{"n_layer": 15, "d_model": 384, "n_head": 3, "n_kv_head": 3, "head_dim": 128, "d_mlp": 1536, "vocab_size": 8192, "activation": "squared_relu", "norm": "rmsnorm", "norm_place": "pre", "norm_eps": 1e-06, "positions": "rope", "rope_base": 10000.0, "rope_fraction": 1.0, "qk_norm": true, "attn_scale": 0.0884, "bias": "none", "tie_embeddings": false, "parallel_block": false, "extras": ["capped logits"], "init": "uniform", "init_std_qkv": 0.023, "init_std_o": 0.0, "init_std_up": 0.023, "init_std_down": 0.0, "optimizer": "muon_variant", "lr": 0.0134, "lr_mult_o": 1.24, "beta1": 0.95, "lr_head": 0.0119, "warmup_steps": 0, "schedule": "wsd", "decay_fraction": 0.893, "decay_shape": "linear", "final_lr_fraction": 0.0, "batch_tokens": 131072, "seq_len": 512, "doc_mask": true, "train_tokens": 520200000, "steps": 3969, "dataset": "wikipedia_en"}
MLP neurons of a small language model. Each row is named by its layer, matrix (up: input weights; down: output weights) and neuron, and shows model dimensions 112-367. Each number is 500 + 50 x the weight over its row's rms, rounded and kept within 0 to 999. Numbers have three digits each.
After each neuron's rows, "fires after" lists the tokens most often just before its 100 highest values on Wikipedia text that the model never trained on. A number after a token or word is its count.

L5.up812:509529441559530506417492503465559433475536489512587582533518450537563440559513522440557531467477532462461499469423499549488536449515406492484538484594525507609506486546522507539403502489526467511585503551431503530523597503538499553431448483577556524442499483456552450497519468468561468544477497448557444444517520456388470476392519521528423544483579525535584511532597447478490490421477572478488508486453424486466446486513507413492496487502585519445467508484513541415481520430532488568434514435535505563525492561620613524537460458557464349561505446458435521485427486500445535416458542496519529443643513571399546535544419455503378560497544461396554516447549391464593504502453515592528453543543487519526476491434512560480423414458546473496567477559511476499509537501515538
L5.down812:509452499450544541536471536492429506523481588504545498518477513408476544500497485507474431538501497518538525522544547609562540459456444506438451521469538465459467566512495487489500519526487486520553532486417406516558449441509535480443469455473437549587502532478520415516553506526546580501484599440578555432403498480561576518541549503516540473477490539476503518586508587461508472422556479540449492463603533444566457467473466412442542475391429520515513554490453483533472582482429575535548529498553544442480506468513414510513495544578458526516485504485468466563515494512541596457548371477452472415479520535463477531457580512507488561580499601484514522525484534600605555340443494534488560436455471544537565474478446487472548525464516501525443564476430573500535489494501419
fires after: "–" 46, " " 33, " (" 4

L8.up175:581440514457448427483545429463498450398511519523531507510461461476516504510490503503475543495414495374526509478414468507480541510653473435523420573530517444506517484442525534537480465493505603512559502546566555390428434445396501577458566598459507510504495542606479599569474487483517517529553492407617541412387463510459458530518523518578489490516566456481528572426521488569520534454511465542510501488402510454419540502521513544553472498490479362561458417512449521569479552553496589580445529489486528516458487503483478465486536432545564498534469471519578414405540481598443571547407471434498497536490539482545587492421447508520517446650493551538543479454498526525535529563455468480457530541527559505562422404564449583459466426440502541520543537523427494544532621431497460
L8.down175:460688503458553497507496563502504489477482525497513434404502516416527507538485505526491518570481544451468434499460526540454510453556495518611478543451475473429509535375495465484505506548447464494477556493525414467476582496560510551458587495498559538435433428557461405511499520521520484501457487465517457407554422514552406467444479480445535488494523481462558539488561504460430417461534461510542457478497516482536579464502523487478457453518468499458530472510442492501540457491579399496464447477509474459563440539523496462538454472496386557467489498417533475444523476549503532473504512507570465526504526557467448503518512589456471446605605545475533399499506574387543519466460457490557498493440551590534503526426505483468446410535545514526394513559509556515558438453596483
fires after: " " 53, " came" 5, "s" 4

L5.up33:480452361548496532493510459493514519397505365583488506488517492476565446422442451615583503435518484557512476490501490503433555406539484383622467537418458583503369427505556557485518469529495447502517478542483494495373403508464533461539490547539573518421453456591566514488519422505513499514561462487515478532392554480484518478571523528516493519473527602562512492453472458521543491510504473521518462482474497656490447492535493575524593473504553460461439531430462478514624506503501478370504419492445494511456566437512486512465525444654569417526444532522497604472523547619471499447483494438565513547474537556431473484457504445490510565455519398438529527423497482576543426522478511553485478469584524514517552472478499477477470521522472525485527518460653527435428522531502496
L5.down33:419501451497497509523545535528505511512506472520502458452502529436601525473397449484530539426559449407420445515449511508424498459510537571514476525514498573467455457477445557593486535494525451472556573540518563430428511485497491515559473465552491432470494494589514485544380403464438510535554426516533472418464507457422523503579563496453490506482595462527487473581539450516542495539499561517607516571456384466506560453476542404552541396482495445534425467482484500572555538530503614529524457499449503511415530560554468398427446495475530471578460511474469547523569540487504511445462514589547454492495507511475535577591531407394479485414484505413501515531546578458473515557492456543458544509498525457535561456393443514499565570519581582524406562397513449473547516581510517
fires after: "1" 14, "5" 13, "0" 13, "6" 11, "3" 10, "4" 10

L10.up334:436443390465331519505600512506517518485456536488468559622515576489453415443468548467494488417461530654569540434478524476577474522484491490407444479559517517531503444400453514525510495519489509487479567541573491474541571444432402372490532546547459537428432540500489498414514469500415483536532445666475574518554407420515494501500530549524527512459545505477536446548455372459502589462522461466447550522535478501478557522451488456508501523549502520532534553509500478453528465497492478484525425533686423523532550539407484534436486523512442456490523554494470461506435413566378524438480562561474433550466570451517505504516566466525432486502502463507514480564499432455443569493546567414651532540522503452478449529470510458564484443504582551496476558434593490532420426393381575
L10.down334:521482455515576433542446435523562468475496538416479398606544545477528566430473507467503441549533486525478486615632542416459510478534420534422454458521478492468495534439453493425486497518429537586491528473542494462471502435463467500583512475484461538508535456525567489585463526441403425552482473450524513493490476580526509499522452487366552558528420479462512459417443512512567501561539527477501541452460510639507460506486569529578502441515497511500527472557501471599504508357481464537558432544445489442412483497589582528540512448535570533544514451471472563468693532500571540525546536559559466516493547571415501510481498519362428533399550607519524420470467551551531493494511562620431455396546595458457590522578520519474460536422420572505514507499514515558540515516518477
fires after: " " 42, " (" 13, "1" 9, "2" 5

L5.up380:501617479489482513439533452533499519533614546322556524477470435552464483547484562576497529486569480451515474498511601616486481500444520492429483527483487471539424540426549494500373546509501564439521468562442467480535576561475445513533590487382505502425516486480483509466520447487536492430494529584523509385523487510552521516522602523508550489469495411523486595457500516521443492514449512501488523519545556449447474533496487425562506468501442509485515568497550444536450449469512589530509493540508574538387516546484542584482503428557541481528576484470447617466512502513513471497501563482561476385467534471448486500478525448376408538436388479401551553516565564562577548517510577518442557541492554450404493516467533585494470497459404469505384545541422498539395546454462494
L5.down380:489471476445596493490480554584426572532525534429408499625437482530457424560483517504601505452477496536632499524482558478530503446502557475479556454544485468539504468539488492412476541453488496485572508416447378470520591514498562587467433414441396567470529491526503495529424533506533515464536512518479466466476520516556491455504562540483522532470449515423568474510497506532514568444517529507498399417477460461472443542495381452495481507481496583536479564485562474532452494506524461507462455531515604452445529540539412500549551547502431455371469540472488545570471586456479520446567520558504509578452552452431462500489516531449525461474458454499498479519549515443504527503496497482548524501506460522420514431521513543479544603457472460498449548581494501464630496492486484
fires after: "9" 58, "0" 36

L8.up433:488566407531490517596495637401513345513450476439517505462537508432558444534506500548547464549432538441408506512486612507434602439498537470505507497517527482503483473510665560420415461520475527471453431531424444570474463472524424545496495522559515546568525420394510500462479564447459560456434525486529547432555488528503546483498516511475539447466509462521589606522518453497502500503501492461482518599399479413445408448578479464520515510466431516562475471464470498501533475502496411479491558609527561537495544581531528508511482507547475498450488493363456547523500534565569517431580471427426479506511554449518476496508532488442453508495449526491548484533486488554488558570599540510471639509505568511445515502465469491573516492520600524450468515533453540530486466426532527
L8.down433:507455491505520467585577516517475516421502488500465546521514420536414412468484540525538531458485548420513472422464558510495548462507490484474514479508498500565471578500472487508467433466471488492522487462446540459480577500436601511408479381446390505534532618476510360519500546503471531450421449523472413440508539547565570467484579428506536496536458566479462383502513564495543568510509575484398484505472464481447502592478482498519495427549530547453425497496481555507457461369491519579442494652487525503431529552464483535538506516521530506498447494521568548533467460417556463541487407516436445627456491426488579455608444483485497485515535542504507536476559368498507441581461536452511511504375485459481515542507481489550465539484520547486516594581496576494515463500552490
fires after: "9" 69, "0" 25, "8" 6

L9.up1532:505532446540528472488447495517598498507486549522512482438431452489470464425450501516528599502513471505545492545446475482561555541534510527503469471522455507477584460583510451651542500484499543487500508479508515461478494533450587490566532473586507381505550596542403551469476522403529532469452414532484455545511462531541451519463523428525484452464560473536605533545513470553451376560598491432518517418460551417533470569459498393406429509489512601456499548597575501502542448537478456424484521557515373536443594443549526456451498556494514517451531569617622518462567514478445596585483483462522497417605495474561615519523452495491500455415477490392452460496475550556413525478514477592512475533431549500451553459511493467428511498574574547495505519558525467609522511518519585
L9.down1532:508491458478484517510494510377496499459455464507530437448530418567490513492465512472511531511530446502567599499473539553439519483546456536579473488440426453607534483467478507462509452437546490555556606493519537481594413513501456522515552470451411548632442444486522514455494512377425520402435495484422530524615496450419521434490451483469522474487563543507446585515578436529532512548501592463503467430506457481414452600462489539531532490529412526558468495491532547473508592565598489602509453459609493439488488495519540552498475389511547477462491469551435533433510521594527478502629513484488528592468505554543570462546496621586491429467490470599512402473618488452462495460491535553559484518626471411446497545488555499503550558478488473541514389566617372433463555507591477
fires after: " to" 34, " and" 9, " for" 7, " of" 6, " " 5, " by" 5

L5.up1122:435521440522460518465553445529578485493545432468481517417530557494533512434532456497579419523509504494507503555458543605431511500526474505528555531487583501512428515515591542508455502493588537540477520469403523547518449586494528478556478530529462555530551489546486455376510500481440489473408467406530597480398500480436483483584449530567603430496591421423496524390503519531561514497461433438484467515491500562523417574528522544545509397375516629498524562503544501571494566555485576483518368441481468437546473480481442504511561433497490438460503539462502562525551527501506536551504563474560530517578520536586506395473403549495486543452501437512598541519553534535524458527510554522507467414598466474514592456488508450488559409498582430505560513521481508523464560440572587
L5.down1122:468518588570492531498445510462512534607431533461429501468472393499433451473422444440434431446503461579605466516435446509430425441515461616438573542495627432501512516571423540534523513442566429461557515525428461532533546422557549477523503570428516451512510480540445531504596522515414551534466491462524515486565421487558492527498492441405443492490525433467454567484510539458439585494428476428552529456495546617575470475518507502456578499375469517472489510468542485505461523483498541474451514507469403509451493487461460514458459506472533529532479546464461447430560550464426593525455563531506511545559490529461523445503552458471396487437563464489466506540474598570525508484509533533534518574483472538528596417587559504481514462547470469473477464462564535358506564514571530
fires after: "1" 15, "0" 13, "9" 10, "5" 9, "6" 9

L10.up1317:559502517486508547480580519457510502522524538548448480541535598452564529555608570509491443477487466489528510522415522457490549570562462469471527637477487448523567468547537513523458548453638504463528502492502526488501422544505480473552540547521437484467590510462514548512531374542518461544569505520505591517539394494527587330435375490460575459548461545528531538570506555457524514508488462433508516509401530529448530541548492537520501379455484378533498534468587414505565469477496406493456560481529551428439501478510593538514445444467503489452450509434555506428550564537521499560436544501427503500425471543532506502451477442422511567477508483490476382493475473559477542463440450547489498533513453524592435497463449473483566508601452551477542503420535536513554460492483578
L10.down1317:504432502535506521527552489499489400454483538524542564531528538552428429403561546461535472522485460583520506459546483516486498519528566491564583579586465502524484604471475454568519485474482468458432618410509561494468575410466462493485470487562383491490514526546543614522472561490496487577524487614442458473507376503409582452505479504515470454502482466454518455619470480389415519536430402545435551479421481457401492564581485536552484504467494438495482474582527490521481521546560570525487440455480486496425493502454574472540532417524401500548454464617565417546597509591517462441458453491495427501481526433529523492532481475549525461535552502451548509618511584473523513477587568509573480459511503585464505485534532544490541413562558538477512523605456467477481491534471450
fires after: "0" 90

L8.up809:493458449498463466593499458497566489504523503568543519494570461477521508526428494456441569494469551471575466442461517473526600469473494472495456484527472558466506475534451398509480471481529469569468531518482462448536458536418464537517493522561556512392434494528525374510451451442517459561454539474532527488528434468486401519448445475489424425519583456457601543503512470475533407524493479437542518505305531427511522557512493456433477484587515477398555486463580501464531473471453574463532518503406441507515445428564462514549479417575527470407402535488492435411450409496509541522566533509481548525459484399532498538577416515484591440487567505471481558473439433522525495474546510542503440435469589509602509424563503575427461392515547561502520515532468582476472615433438507
L8.down809:476508532626495492542548492436538492444519556465528454451480515592487434485496476542498523514485519485514460429408357498524467540506471507562425485389499534512473499469459385505485525474464475538481466569488574481482486484422480555484493597531567475561598475376511533407495518569539566447585513485447561457453377438521428474507560484496507580471502457528499503454478471491461468454576558534447454588507498507467490574516566525406523577547436505533479471567551535488504552545541512449542431500412589450437546446498462543502487615563379478514472488588565538506547538485480430528566502503491476446482505479450354490456457428486516434552654474487569472587546568482454475419423493531515562492429555559533460478496440488470572436540472560571474549449517477520528569530488518
fires after: " " 94, " (" 5

L8.up56:449478466413532517523507442521543551555453466494567547562430469589471482522466511558548476550450446482469496506492433503496597526505501458515474483508542509522471440539492464553437497470504463645579530592460495442515604531524537416505555504498467415547474509506524493534488491425530526518423542545556483489503453505434426531432521474433451562589438484514572523520522458398478522558479460515529523528470595512533598421516475565583491456543585556581528596525592521512424485398467495424549510480428462450545487532577555498525564497551547460525448430604524577469494476484391548516578485480431477607473472480446546511557525411479591517470469533490497483472509461527521481534531478578513522465419555360411476483506455545522588484516600495526604563527500537517488617359446445
L8.down56:584464485574453485456551566559479466435562449513476515555435563524409505566539508528466536504482519532570534491523497436567538500417564579496552569483538514511477445539541456516467510462505510463487589536516576494426406473463472386583541545535482573527484400589541520505521491563507526495458491493489446503491542623545631521448565434443481560572620424461453595532532483470496432474446434502470489491567501431526484569531493494538459405450402503409444471539566567408439519569509417534546508491493532497463530462509514507520468538530462461486444519509490484527481520529515446453522443477510465519577486503533522581452513490552480492554654577552531490489561505465431569488410481515545521592479483586524505544543464417462552487385475505550490517511577501530531581530566579
fires after: " " 46, "-" 5, "s" 4, " (" 4, " |" 4

L9.up410:482514454610428571487512422562514386484559502435506501507513533516536518467539461510552515530507493508591501530498505573578610508524518408492486543506544553489468494518534458526571543445439500493646489538422546523429492436503485464518500524530397589462423564498586446448602416501524487498487437525491445419503467455539517466434556437531522532519422506459468594517509436476517482522440528567500574490450480466487469498481404581429467491532506538617456595549451475474576493483480605544458478472522578493556513537541514542612476500466457422450469526507474512551555593471407569503475562550595389473548466507521482499463443567506451535567525556444601550497467508517513483506510510561497571547585410531527509530417542512525449492491512458611497511558479545557413572460569449
L9.down410:609517593499482544588501507551527570487467582571517480485493379469461481419424482470597527545465364461494443531460479478460553507479460533523433504592501455466487539507551348412386539451515535538492546495485575449514473526477501504499504492487434553544492489515603519621501385583447548495516522498465541511547517488519523597454514465483501542462574484550535513518492573518522467517448481485499444526554365511445392510462436509517531474467487492493512484484492524513472587482478460534500521619476503488480519546433450475491624527487454569493457544427521575518534505477433466490589534595563560556495450484542477558518548455424469540738489450532532474448516565525519548520353505496471541461495460476534485482507366505498496531442448482474419510638558574427481535464479555
fires after: " =" 37, "Career" 7, "Biography" 7, "History" 6, "s" 6, " life" 4

L9.up788:438500538423494445427418550543501493531518629443499432531534526418545498443540516493477552475568454504570495534461519414390505487560477434573526490551557519567573476429447552456535540451498497555518485542558480452503458486511496449437433496497383510538568485494572455492451451579489581463539476460525499459556516459540419559507482447385564442551452529405552431476543504536561541483548421507475556465518471448499533539517597489389559455441465520558471531527564372485558473536419557595478547492489468525567537595523546516539487461517532496454436556565427514517494520508533550512532587473472435409556520591548506464567438502417427465448474518513540485429548541545484480418447530496483456529472523489502484507486500394523447454556459548467535504536435540475543474423474520
L9.down788:549545438570525484597457582520549531561475440465420541493516544430506490485548450512455464604518469477575512538539535533504479452521427493502458456479548443530555431540520457449425508536495472487598477546452381490398536465513512598518465517452455509547537535428529439552433524474469577533454630463520514473428520479632540483551515520499489442557538507463516476381511613508536458486478536456486416506567541487601445516400519500516558521544539461481474484495508539377531542514477452513598393432532415451448497491492491483477476543521519538509441457505429569480495495473514526471502559558559407541474563453469549474499468519520564461582436519591531399471513548431512446598494534625504426637460402504585525456572595445484455509509493568462516450511483544429556458505555475
fires after: "." 35, "\n" 17, "," 6

L5.up1359:547585438502412458482532560477517385491466498480441554458416416476477565555517513491492508523556522533476452495548625594491562563518499477484537559483619439530511537485567525453423554481565561566521471521529444604502479498525505541507494511488463534489549480521503581510509505527540538467488563510518599547620505576554532506444468498494534444469498495506576512533554454492422471414509569583429575517567481503456400549555425353500570426563503510507593506517590485478476469446459543467520527580544552538606548528542539526504552571513499518538525458457499547499396449557517478438507404521481623445466488532456416559592478537458513487459455575499531500480502542510561504510495565520489526494475516489347463514501477479497458439527532465433505505508527563499540584405436500
L5.down1359:474413463544505438459510487520449494495408537573457425562448376576526431480503574499464465562606453497551438434491529471477487473467440519446499451532439433606490462500555482488365469485433592499445445359428540525431540529472513476445529459399442533542418451429512521477487540485523499457477400500458458444453504542503519469467612483482540480502494537433496528512532516614505479490511510503518424501496495488460483530494412459489462481514469547500463503511554539613450491488463534516472526511465543474458466584450486492425459523523503509504442483458570567449486458470419406478454467469490387519478453502360587555576484506425471497523557527546442483468514485438479442537483590443438462512456433393564486596506567435473438432505543526469530531545436603543464467481468508
fires after: "9" 78, "8" 22

L10.up672:530685524541460487567501511485575512417471494517534431373507568450491542392430515443509520512425430492539462625509610430440575541473533590514540532553501502485431497481522538563485466470434514522525512540433595565475521578505478487449549501451480491555528457423490529452510570499371522656466537502488552493523524462519559466514480486503491443472460417527424491493465392607446334468517410442484549433483502568420528491470523485446411439537531552394531545521505539449535504565463485549464590562426543584429543474457455463435444494509522485541545566546470557545509487504494486488454516446458533508538548520446490399462501585579556533486403465547501467590543474489464439480444535467538546509522465519586488515569464498494449553473526504548459499450573431502562475396526461
L10.down672:510477445459613501568454474475524406475464464452493525469490519532502493542377471525485519506594518579426490544553533487448478491458563490464507440521540503613506443425469519523480424409528512460449485569485509562502468550541516502521466542446525476615418599517550446483534550461419497514516426423477507458500401421498580437581465546571480402423521537519523515459496541510592599440549518510612551550507447506394482508454467551538505515481593507461458470542464514474494548515496440560462537559445465504516566568518502540538475521416400483479493526543579541412537494543486486466530533459482558487527539503534500503412445497476531534480404427451447500457418481571487512583476553404521464502467521440584520530499459498550555544453551493493454510473529520449531591460534495
fires after: " " 41, " U" 11, " the" 10, " A" 5, " The" 4

L8.up855:500489429534461444526502568562443454528484509460510552506477541429542582435528410472520473509473501491488499435600555560417633500514453480492502461535483458498432494503551497441523419501574585460571490518572587464463522493484523385524535560491523498510531460480509487400550481508445488552412446386483541503466514451378458530559460512507511472495541424498516533452552539473552584529471602557502497490387470555515419463554437467559552478375500642607526480520539449499527462533508460561581398481449441537544375532574516529521519530546571514475473561516467442536498512568477458483587580471529473483524652463561550494501443528434522434431461502467540534533446577490459520522491465486514543468562395535483501542402470522508471443543407416505538425527439572587393476475523558
L8.down855:500467531447493493438450513482448532499539506447458578436457388589571509492463452425510492498531485500560485508572545543571613612466458488429500555461512591427473533441413554478526584475486450454620515527522397488432502451566472498444494519495455492499539409520533446474510499601526453510403428526465559548462399476460482541529617474568557462465511403522474424468508472448490545538427511506566454528593525512528460355461577537546512429446520536488490472546498454522528471508482543504525503451459487521444495514471431410552540493493534445549478516577476467390536469455461510493393565581496566481535522467479554551586569514435447507512595404498471488542483530484514497404525524510520403441420478486454510446471554492484552522573437486592553563534513444454503525499547443
fires after: "\n" 22, "1" 19, "0" 12, "2" 10, "==" 7

L10.up733:469493457526485593539549590474549510496463531563451507519474557506540535491444560549498558484552565525375509505395549524414496512504460419461518558478481491579487509540501475459438543465553473573463485553510483570467483453453428565494395519488422500453525438465464432477491534465500556553487455522480448367561480534607547454437501568430416504492550531390447500517608548493414462515429541424524493472475539552499481547538483501530446495349518568482477522527518493560536529550500574480539499488567545436483542591533534487496534484557571473542430524585518546511578458429523468596458573526518498543580518491470468496495521552494471479511546451490552428354389502442526559494481467548533507479531557425501459482553455515541619513508473464488485558496475548624554494479464381
L10.down733:584574500503481512568559433464514561526539541517487406495406493538419572426400503559522558508456545407450480506504527481416532413499558525534465461558515475446503560513480567508387550501496458489554484573536429465421533485477482546414582546480594511414528482549579488624405520531432534556492627481465549534619417440510510604525466468510578487460436482429457496413445569599495488408484542476497496535493513603522439515559434499533509532435538484485453479405554431481570402459587422486467451471430515565495488564476610469549506587557498474513581558483497467569477434507593461448500549540513484486522451544502473485419543471445514529426502461541490415505608528534512524557427396499454459447543498576433604573463518514424487525517568504506526545562479613428502453482546461
fires after: "9" 29, "0" 18, "1" 13, " " 11, "2" 7, "7" 4

L8.up1446:516538518478502418596526488453511515468551584569492475529477497498538515478500640580558473571520567455402410533505509477509531471627482464492529510517552498494464464511570499533444470566497485504587530458448578458480348533527482520483462459472492531609494493534459452503469473573493522557529584498502455458505485457535578520511503601482479467515451455379544515530471561488546445398428525521449543584505506476529433511500597427551544511535530441439481547443606427658550527502469563474402510505490488481534466561481514503554592437569516491475455525486566469481541609506554545574583522522557515441495534491529458436455563480424508471383498480542626469353528468577447496538545514536470502520442476554468552537466463405470617426454388555500501556541476529547531538456521481
L8.down1446:524518455567505464472522434472477492573536476535507453538443513484357443450459515544487466448457508433550539535499592527459455480419564471534522448494501429522496442495489536601481545461524577544482451470543503399466515527462533505473486379482458585398582493536509562489480511601450618477517492564415513519563561586612426488481438521482509513452485487523528501475418434502519522471566416602487474623544463464394447479376398430456535572423484512472580497377544464627582430394510516561392505481492503380520446508474516485508438497465516507493478549448442531499515480483355572582541480482500497557492525543488494515511541534495512541529468470568531468542587488503556537479501547459522516501489560522557580433527396537532463445514442542435389415524447518508446418444493488
fires after: "0" 51, "1" 20, "2" 19, " " 5

L10.up18:504488544550457526387521528471484466520558522546542463400482481512497562508519527522463472450526516490365545448522499462546429492470480482537520528463481456580560516515496516515476495453448519551549481523488517447522453547540455534474534596497518526542502439510564370494519499525451450514553536547522469414535502408530575550439441472571574582510440522443565465547509477541461513453459514548504436508560512492449428438430650565532529551487473426477417514471554426530527521558457487433512597467501524521544501497552512557535489399522575445525464505490441455540628464413510515508567650439456504554605427548517548470450496511529536451480412463511538439497447454475482459533465547531442500555543420482535513487502452468522581504555456514495498457509599601569546463420557516
L10.down18:468572546498578486587577490539540409555488537567502500485536553505525547464554543485463594506463611511532460480574512503484496469500545475587426508551435466460445485556523563533500533533461470555485478530504533505512563561620490494485495486545504580484471461480567547426480664509440469505493503484596450474442506429593472482468470522552497490422494518442515546541465578445566506506590441503539469495476477501477471375517540601521504562557501410634504481433444478546507431556525526488546446443546659457538509543534520435518548397425371520435502503545457384555506496555520470454475506459465493471475476483512492451494562566526598454497457483634555448501557489475554560519584527511454428510511474554519516468510585577455499497464517411490536479467466572461463533573551493
fires after: "2" 35, "0" 21, "," 7

L10.up406:544483449506506478467477551437498474516433518509469503510523481496501489499535559537537554571449446412526471510487628510472585568530513404443537454553442452572552471489580487385494537479526555531476480545517535522564490593531447531484455489462586477544469490449468440471481588488616582467504552557596598488525537514563557505510515488448491424464489487481622563627546491498506452465471568514418578495404452429481524558534535405585546507398535491545477440483505524552498516466552486495487638581515545517480561498498549552579493362505572418481538441408492519427521585528527565487543537525497567525486516544524499512505530520333378459433514604452439488511506478567550478499512555497500485498546566511466546469524535458506468503422443562430446551525465574535550591511503526
L10.down406:571415582534472481551528499552507549380507483525524483557545438602446492506523533536499539432554506531568512556501551559497550418545510400478478443531504398455511541510515435518391510482517523451531569478426481491587538494519562507497499486439433531497480500491543509491433528479535456570470457531469503506577518507567568500487507463525546480620556564508486551481523564504525526430537445491376496445549481446502531522539414484468478438478405470518537475519519517532452453271513491560534529665453549568472512600528516519467526512509482547552437416514490580564437456539495484487503512396388566624467541450456475490572471479461475409558463574522375555520488486508572453496479510455423508454511472477523511550593458472503494495450582534480497531485493534505505497486461552
fires after: "9" 62, "8" 22, "7" 8

L10.up543:604532523540520477514532540513517507413541447552468479528499458547549493419521516544491456518502469442497542428503535466477556430528472584516493545501519437491479424485544578489485362493523538542482530460505486581443502547525401459574559534510520532571458482422391538444515493451459625456471497553547483453532600510439483476516561518545476480594453506494476607555517479546474422418421419436502521471429550478468538496485628579508496618444516490496627470412446570451461476488438533564548528504493594500562502469594369530481415460461494418427476515527486513478468598508547488520554497527519548526510525517493419524542507536491607526481424518585508521506458496475511439430413428483481528491566517481465494466460522497478487474410489520661556484578577581544537587457507468
L10.down543:860480529506550522421516511537500478547438485468443558525511544608510487528483520469465526531513531483516464538514479491461502423479471573500524535540466502434453402432483495451500501493489514474524502496494549493494525424506560430632527415413535464521495498478443461492333506423501497529435568427519516577495449572484449510446488494462474533397485460544498486483481413530506467507512488475443477597531513529561501527544485476539528405521478481500442533484547499538518496567516489516463452516505461556552483467476533500448465569471492475508469417414573428524519487528543503527441484564482568413547448537527526491420568587580526446496558518551496500465525531474459550515548551493462450584476506499467556526477490528471472532521690446418548485510527458407585515523444488
fires after: " the" 37, " and" 6, " The" 5, "The" 4

L9.up1147:515573522494401560550447535457533477483463529385535520619426581446467519478434546505548454489463466434457482508477544409466501419503468478599482491465442482498436507456567510553501502395527531435507473482482415427445453522513633544440476611483506405490478526499524494433455419496484570449572458503439465484475548537425476499486502395490547503546468448565504487459549455511541569528548504437568637424524506505410458526487481517495520429513577459564509419435475564555487494558413425507409475543443411587438478471460468514505560564607579461525574495446565457568490438595568490495520579467472501510423509491473539529495474501519603509498551489405480447440524470399446488375445533584459524511571446471442491480499548466516434455442464420615548432414462532529549457485507405
L9.down1147:536590521462512437485589494498486447489534531536523502544473542513559414352514421616559503472503460435525570413446376444445568488527478543521497470454571456486598494576583492485472550466437488590464495534482488433450528558461503559489531597554467431419540482484532452466484551533470516466536476566602468460460537527456563456408455530478511476410506484523547471651485483558573561468396442486540530601539524465492441567500538531553527550451440483538536410460509543544469507419504486540485545518495454557391471540492497551406581356571448605483488469463503572513488417532564575492596500560512518596465451526511466547436499463504511550503515470540484481505446473496582523441459491542506463578451525457542512570568545505459520387475430444469482459503478498536483469506461455
fires after: "1" 29, "9" 10, "0" 10, " |" 6, "3" 6, "2" 6

L10.up943:427569579602537515454478540468469540512575475513571545545561480425535453465437499556502487502510454500559492483444530488608521483554492473472485531552509508551458558570560555588497494537506482475484481462476535539475581519505482491443564513582600520412548423562471440461508477577525508474455454470423516514546541510515501477451565479487541479512484485442466516502488473522537495558577466509561491432362509553474497423512476501524505498468534400494551442403496534417475533498508600486483473575608504597496556508586470522586540469555477514458499617561521483456458463516526487441527547559548539478483511595554515434521507461469537517476478567493516547504394475531549477541495507504485505564454512383493437421506503545438454469455521487558613554563490538518434519434463539
L10.down943:479520523569432535569504485596448503500488347533533531459378490468623533525497486454454563487422522471556532462555453501490482461512555547439546545434511481588443482513474444564488540546429413476489485483455512634602524447544517523510460609526570441499526531504475490479436527450536468542474484454520511467586495536558501455574583511537500561449528474353492494470510444534503604569575462526493585507542477486552480422427432495565513497466496519483433559377637626441536461432577442534398513542461394530463482523537397417492493648496495494482531496557550463480425467456474553468486642507432425489523521438549448550548508478453460463556536444515573532456497492504561492481395489500577514548480492472454456467519465498529543490471522537426495500500396505627529404563469549
fires after: " " 58, " with" 8, " at" 7

L5.up144:501510497483488521555506496431519404600540447431551451522502410458406496578456516535550494441544473465502508550461597566495538513453519458573529535508550430484461454463610465488374572565593538526494465463484502517441423500554432585513563448497469581475494474593521545447442540501574477572448571579550480502587593521534432386488504474530530535499543479482428566456519386544473488518526498528439547471519535496540487586525560463548442417525515487530501557489571510491446505429541509481430491509462538435552483485550553469591471457537471518548520362446608443556461522455452506518404440462528496533460550450480474509562491531468421534492594436533544557451500515536525563495478483477455552624486438465363463496470495477472578466519592529497483494546417495530437459563554444
L5.down144:493587453507562500432495485526415464427485560483502391460426457464522519535461475446449445529628489458471588441518461528485602462512455497452474561625428475589574576480581479525484407483530487509469508520566433481495520456470556552504532610533535579426459520558493601589534470495514491510487556529527429414494531498433419538470561508426528475494464534455592446501540478474491474527530559518414512538514506518557385493447499516546522456510475510443421518471477471417455440482521466557529468561491609513496457540433493508556558491547520437458607506460541571543488518527571481499522586565450549472572385557471457457572490456395420525435550542502465600426487437503534537512520542493450458461487567464432508511457474558451414554464483468528503540596466478457495444443548550
fires after: "9" 82, "8" 15

L8.up206:535571468508495458576633465460432530421445454495510444487534458502517544433492571526517539443492627580449563537494572474519465524496448619485465518574501499409481521543470548572507496472572582530398489538494562479576544485397530522541451605486550514488473459589548495501477425534508552583444501563530473516479347420527507431448546453604414450531455508523561479490438428453520491493448436488470502468472575490465528527507497465484360533517532467490571470583564542481500535562478440508485535417536480556570583469429515455497438461504477478488557506621479445519490561568488531488569533590554541489491521538517507465604524466346571470576553584447521495484507526532406466541469507415503520526488551477423489504456529531505471542569484476452459529444469500489419415476572568
L8.down206:492555550604555526502480429469545406484523464427425512412510482588482442483477498513533407474428460479454498455525458485460529555507554531539387496534484511447446464451580417511471565519416469445487424523515472496419516513534540601497518484499534505500573487388547426470480453460439519504563554479494407527487506504529490472439414441528498496353444516497582522526468447491444456551487482515486540547428463505598553457488555527465444491336432491561490478563561548508531556542626441495522445451564509491495526543575422554487574518386500468425547516420504495426568529442485510422406613466511500523520564359469443416472571488485528509606508457494527555480442495567478564518512494539596475515486513473510495580533447463514559447446517543573568579519473400483511546483408427
fires after: "1" 23, "2" 12, "4" 7, " and" 7, " with" 6, " " 6